{
  "n_layer": 16,
  "d_mlp": 1024,
  "vocab_size": 8192,
  "norm_eps": 1e-05,
  "qk_norm": true,
  "init": "normal",
  "init_std_qkv": 0.0317,
  "lr_mult_down": 0.7,
  "warmup_steps": 143,
  "doc_mask": false
}
MLP neurons of a small language model. Each row is named by its layer, matrix (gate and up: input weights) and neuron, and shows model dimensions 16-143. Each number is 200 + 20 x the weight over its row's rms, rounded and kept within 0 to 999. A neuron's up and down rows have the sign that makes its largest values positive.
After each neuron's rows, "fires after" lists the tokens most often just before its 100 highest values on Wikipedia text that the model never trained on; "fires on" lists the tokens most often at its 100 highest values on Wikipedia text that the model never trained on. A number after a token or word is its count.

L9.gate924,166,191,212,191,208,194,203,192,199,200,171,167,193,197,199,225,170,185,176,197,214,201,210,207,224,199,210,234,192,199,182,179,212,203,208,205,204,206,174,205,231,149,191,193,244,232,225,219,191,190,174,210,177,214,202,236,186,191,182,194,251,177,209,181,183,206,200,223,205,207,163,206,197,245,197,183,165,197,201,236,181,188,197,198,224,210,181,169,190,206,247,210,228,230,188,207,155,204,175,193,181,207,191,232,167,193,186,209,190,211,188,224,193,196,204,227,224,214,199,202,208,152,210,191,203,203,187,232
L9.up924,220,216,223,215,227,198,204,197,189,198,223,189,221,223,201,219,215,190,216,189,187,187,179,173,221,208,181,201,198,216,197,197,174,198,148,181,214,222,191,205,218,192,200,239,216,188,213,214,182,237,213,207,235,231,214,194,252,223,225,188,178,172,198,205,205,164,191,184,195,170,176,166,189,179,191,219,196,191,216,200,164,195,212,193,225,239,203,194,171,203,224,218,198,214,198,189,180,186,201,206,202,180,197,174,213,207,239,214,203,167,194,219,199,235,219,230,203,211,197,192,246,156,199,216,236,214,156,214
fires after: "=" 24, "\n" 19, "\n\n" 10, " in" 8
fires on: "-" 27, "\n" 23, " 18" 13

L12.gate710,202,217,198,223,217,173,232,172,168,181,202,198,197,207,192,203,202,188,206,201,208,182,170,211,236,206,226,201,231,217,158,209,208,169,167,187,212,231,192,213,185,190,168,210,212,195,231,181,200,172,189,225,196,230,181,223,183,179,212,151,245,206,192,191,190,196,220,208,158,153,197,188,180,205,225,182,199,207,205,188,183,216,223,184,214,195,192,192,221,206,213,169,209,212,169,216,190,180,186,207,186,233,185,189,187,176,168,230,187,214,186,234,191,190,239,231,220,218,180,205,186,190,194,175,173,215,202,203
L12.up710,212,185,216,204,218,192,229,225,214,204,200,227,196,262,219,201,180,250,192,234,192,172,203,227,177,198,212,199,206,233,169,238,205,240,176,192,203,236,191,206,192,185,178,224,214,195,221,201,201,220,220,236,202,224,189,197,194,218,208,183,217,199,222,198,155,218,202,205,196,233,202,184,195,196,220,217,196,170,208,219,205,199,222,199,209,203,168,176,170,182,212,224,207,198,201,235,201,182,181,188,189,239,217,196,194,176,197,197,185,192,180,179,208,219,202,223,204,231,185,157,220,213,208,194,156,255,214,182
fires after: "=" 49, "." 16, ":" 8
fires on: "\n" 55, "\n\n" 35

L2.gate70,197,184,202,178,213,203,188,186,208,198,210,178,181,167,212,183,198,170,173,209,196,208,216,209,197,170,172,189,194,189,188,184,214,182,210,190,210,251,209,208,162,203,194,204,199,214,223,208,190,234,183,203,240,230,212,199,162,244,213,251,206,203,210,203,200,181,179,216,195,211,236,208,216,155,200,223,234,216,192,236,190,189,198,202,201,184,166,212,183,184,183,210,191,183,193,180,222,222,164,211,228,222,141,181,176,207,209,185,184,209,202,172,237,179,218,213,206,185,185,214,221,205,206,210,207,199,198,215
L2.up70,205,205,207,228,182,189,226,217,208,194,215,226,170,223,219,219,176,172,215,212,205,205,186,184,187,211,226,184,186,209,193,180,220,211,169,169,213,193,199,203,187,203,214,208,221,208,205,216,212,202,169,202,231,229,230,211,221,186,202,188,190,181,201,220,196,228,192,213,209,199,231,230,218,195,188,232,225,225,201,226,199,190,196,200,212,181,175,235,200,220,204,230,222,192,174,179,183,182,189,214,195,221,153,215,201,206,212,185,172,204,188,226,182,171,195,208,187,210,190,212,174,229,191,183,193,211,223,201
fires after: "," 19, "-" 10, "." 10, " \"" 9, "\n\n" 7, " (" 5
fires on: " she" 23, " he" 13, " She" 10, "I" 9, "He" 8, "fa" 7

L2.gate984,157,213,206,200,224,170,220,218,182,215,231,166,204,188,178,204,171,214,198,206,193,182,207,203,192,210,199,207,200,191,179,235,220,201,185,191,188,250,180,201,189,185,221,196,218,217,216,197,182,207,183,219,236,220,213,221,151,181,196,197,181,174,211,185,240,198,184,224,180,195,212,211,204,137,190,185,206,204,209,229,184,200,198,192,204,220,178,196,190,210,189,205,185,180,155,154,177,216,211,202,225,190,203,174,219,163,196,200,223,198,231,171,212,218,227,224,193,193,228,203,199,147,221,180,159,226,228,208
L2.up984,217,178,234,201,240,189,219,229,211,203,232,205,212,203,190,211,186,166,219,221,165,203,201,205,191,221,178,230,214,157,170,232,180,157,172,238,174,177,146,193,195,210,207,182,186,205,213,196,169,195,177,204,218,192,217,195,234,194,209,229,191,183,199,184,201,185,201,223,176,210,237,209,232,191,187,203,215,179,187,216,179,224,180,216,161,248,212,244,230,199,203,174,201,200,212,162,184,202,220,222,219,205,219,215,200,145,241,214,197,190,195,176,187,208,223,190,227,196,223,230,171,169,241,204,192,211,223,221
fires after: "|" 55, " (" 18, "\n" 13, "\n\n" 7
fires on: "  " 55, "\"" 38

L4.gate450,185,198,191,229,227,185,179,180,215,234,198,178,186,227,197,208,225,177,220,216,226,200,229,200,204,197,200,200,171,187,195,195,203,197,214,199,197,213,172,215,200,238,212,171,181,220,222,166,197,192,214,189,244,215,212,183,187,172,220,214,163,148,195,228,190,197,173,217,220,210,185,180,236,193,191,224,214,220,221,195,193,210,175,189,188,207,197,193,218,207,191,191,231,197,173,186,257,228,215,213,177,201,218,187,235,188,213,192,208,200,202,180,254,189,192,221,215,199,251,212,203,216,198,209,247,177,173,178
L4.up450,178,213,194,199,231,218,195,221,197,194,222,222,179,231,171,186,199,212,205,223,218,183,249,194,192,225,228,209,183,201,187,179,217,217,183,218,203,225,187,202,190,219,172,178,181,197,202,166,177,209,217,198,227,208,232,193,187,195,180,213,186,157,216,242,163,200,176,204,210,187,192,199,250,205,178,210,246,200,210,228,194,222,201,183,220,209,172,169,227,235,178,211,229,198,182,159,215,202,207,182,203,218,189,162,214,205,233,181,194,196,185,170,223,195,189,229,236,196,243,241,179,206,244,244,214,165,212,198
fires after: "-" 18, "\n" 12, "=" 9, " (" 8, "\n\n" 6, " the" 4
fires on: "F" 47, " F" 15, " Fin" 13, "f" 11, " f" 9, " fin" 5

L11.gate669,181,154,225,187,198,187,203,206,207,161,217,188,207,192,167,201,215,160,230,202,206,201,188,164,192,195,229,203,188,216,195,219,184,208,208,174,188,183,184,192,192,179,224,190,198,170,180,207,207,206,185,195,190,212,187,186,212,202,183,182,207,197,211,198,177,219,191,196,179,186,205,241,184,205,241,197,207,201,215,243,180,206,187,153,226,240,175,196,176,166,213,183,223,204,195,192,174,204,197,224,223,182,213,209,191,201,176,208,228,195,177,203,210,148,225,198,197,217,168,224,199,212,187,182,181,210,201,184
L11.up669,191,197,212,193,202,211,198,225,180,195,184,207,206,194,186,195,219,226,192,210,220,188,218,188,205,231,222,175,195,214,187,211,214,187,156,164,169,185,202,228,195,195,204,191,238,191,188,225,165,193,207,189,185,196,187,148,201,176,201,217,197,208,204,182,183,196,202,201,216,247,199,164,184,256,239,215,202,222,183,229,213,188,193,190,211,202,176,200,172,205,171,224,206,153,223,199,187,154,187,210,218,194,223,175,199,201,205,159,190,172,223,205,221,208,239,244,155,204,172,187,186,211,205,194,167,208,204,218
fires after: "\n" 42, "=" 10, "\n\n" 5, " G" 5, "B" 5, " E" 5
fires on: "-" 46, "\n " 18, "=" 10, " San" 6, " |" 6

L4.gate672,189,162,174,198,197,213,191,241,171,209,183,197,192,196,198,189,214,180,192,208,191,206,143,212,202,198,207,244,181,207,213,188,238,177,215,184,219,205,226,194,184,170,170,189,220,173,195,196,189,207,200,198,181,220,199,201,172,183,216,192,213,205,211,200,209,216,219,183,193,218,180,194,163,209,207,204,169,194,236,185,195,240,196,181,217,212,160,175,206,183,207,206,213,183,201,190,192,190,193,222,232,200,200,217,180,189,222,241,225,210,168,200,224,208,206,199,169,199,185,182,221,180,172,189,206,200,199,217
L4.up672,164,160,168,215,164,191,186,223,176,200,196,210,166,186,230,212,214,198,197,216,196,232,168,210,204,206,202,214,191,217,201,222,192,196,197,183,216,222,198,178,185,193,176,193,237,195,163,208,219,203,230,183,200,209,175,205,199,174,215,204,217,192,181,178,198,196,202,211,210,217,214,196,150,208,182,190,210,193,212,221,185,234,188,221,202,200,163,207,196,185,200,196,196,191,180,170,180,193,197,217,220,206,187,168,175,171,201,232,209,185,195,199,209,202,229,210,197,190,201,194,229,218,209,210,188,244,214,200
fires after: "." 30, "=" 11, "\n\n" 6, " |" 6, " Har" 4, "Re" 4
fires on: "\n\n" 42, "=" 17, "ill" 4

L8.gate490,207,234,207,196,195,230,234,243,194,180,217,173,203,184,238,229,207,203,187,209,209,212,199,209,238,230,206,185,193,244,188,206,193,181,198,241,169,162,180,212,174,226,222,265,217,178,235,213,231,183,226,186,211,203,184,207,208,199,208,178,223,176,232,181,208,197,180,203,169,178,194,225,201,223,194,207,212,193,181,204,201,201,207,194,211,203,207,213,207,204,195,204,187,197,201,180,232,220,211,229,208,220,200,223,192,201,199,194,180,197,226,185,221,176,213,212,189,218,210,199,155,205,196,208,221,221,156,201
L8.up490,182,201,187,229,214,221,228,239,184,208,196,160,204,179,191,190,181,217,215,181,199,215,269,184,190,234,225,202,182,195,220,196,238,207,233,180,223,162,182,173,191,193,192,212,204,194,205,214,188,230,218,227,214,197,211,163,203,183,227,180,220,204,181,187,172,165,190,190,228,228,215,201,168,207,160,212,217,197,137,218,191,184,203,229,207,189,170,219,174,182,218,214,173,159,179,208,193,171,181,186,223,156,193,177,222,190,213,195,181,182,175,212,174,232,219,204,174,178,198,206,196,176,188,222,174,192,229,192
fires after: "," 73
fires on: " which" 51, " who" 41, " that" 5

L11.gate631,182,193,221,220,205,192,225,213,202,207,221,191,187,188,201,229,192,182,247,213,197,175,231,205,221,208,191,193,251,185,203,223,214,179,185,223,189,197,211,227,215,219,201,229,192,211,230,230,200,181,188,215,192,181,211,170,189,252,235,217,195,194,194,202,168,173,148,193,207,207,195,171,220,195,178,250,210,192,237,215,189,218,219,174,213,186,179,167,187,138,204,191,175,222,198,185,209,180,187,205,226,233,193,186,207,191,205,220,158,210,244,199,194,201,226,194,220,200,190,191,164,204,202,202,223,179,198,201
L11.up631,190,219,223,198,193,196,228,223,231,205,197,215,152,192,233,214,198,230,220,167,187,200,201,176,185,180,212,208,235,191,193,221,214,214,212,208,224,191,233,194,221,221,193,208,254,195,201,191,200,228,205,207,197,183,226,251,201,185,212,175,189,210,206,181,201,180,195,196,184,224,205,204,191,202,201,200,200,195,244,220,238,234,178,212,214,182,126,192,211,198,202,200,202,211,206,170,185,189,207,228,229,165,211,227,209,210,174,229,215,225,218,189,197,206,217,162,182,199,228,197,212,199,189,194,198,178,228,185
fires after: "," 46, " (" 5
fires on: " and" 40, " than" 18, " but" 7, " which" 5

L2.gate855,162,220,218,204,147,204,214,176,211,186,168,179,240,194,211,183,181,225,198,231,213,162,195,237,256,195,228,179,217,234,204,191,193,195,214,174,197,194,195,199,174,165,150,187,246,195,199,206,217,201,195,198,195,214,184,227,171,190,192,207,237,203,196,186,179,184,238,194,206,226,210,194,202,219,233,223,197,175,175,207,190,183,192,209,219,200,185,180,181,175,223,208,180,203,240,222,181,202,188,206,249,211,202,178,178,154,219,237,202,203,179,215,189,171,198,215,231,236,182,194,195,217,192,163,180,224,196,171
L2.up855,213,199,192,198,244,193,172,215,151,221,182,212,175,193,232,209,207,181,192,165,202,236,186,203,184,181,203,209,163,195,217,243,188,202,201,171,205,225,215,219,215,206,196,213,192,195,202,207,184,211,247,214,225,196,208,196,206,199,193,198,187,182,201,191,194,202,194,178,156,183,176,180,225,200,223,207,224,201,226,183,218,207,179,187,224,192,202,211,211,200,189,226,195,212,171,159,215,215,200,221,222,203,224,188,162,230,225,230,196,202,209,215,207,209,239,216,224,165,198,221,192,236,226,224,238,202,191,215
fires after: "=" 66, "\n\n" 20, "\n" 14
fires on: "=" 100

L9.gate473,231,195,232,225,183,178,221,223,195,222,224,190,219,215,193,211,167,191,229,191,214,175,190,209,215,164,200,183,180,202,203,213,216,223,192,186,161,210,190,227,226,219,213,197,206,164,204,170,217,201,206,232,187,220,215,191,198,185,180,227,246,179,199,171,197,158,209,229,198,173,207,220,211,219,203,193,215,177,232,240,251,200,211,155,210,185,209,200,217,212,209,196,234,206,223,148,195,187,172,211,204,232,182,197,210,208,174,232,205,163,238,172,218,210,199,224,211,195,206,192,180,188,181,189,221,174,189,218
L9.up473,224,234,220,178,240,190,230,251,193,206,178,206,200,199,194,228,195,150,185,215,206,178,202,199,213,213,170,183,219,178,206,198,203,223,212,197,174,167,208,240,190,234,206,236,198,212,194,231,215,221,208,179,222,181,171,227,184,191,194,201,255,199,210,184,209,242,203,198,195,203,226,227,236,185,228,202,201,190,210,219,165,180,212,198,202,192,181,201,216,202,231,187,182,197,188,190,218,194,210,211,169,197,210,200,208,190,162,187,231,185,180,182,206,203,221,191,173,175,174,181,190,213,215,188,194,153,194,169
fires after: "," 60
fires on: " which" 42, " who" 39, " that" 7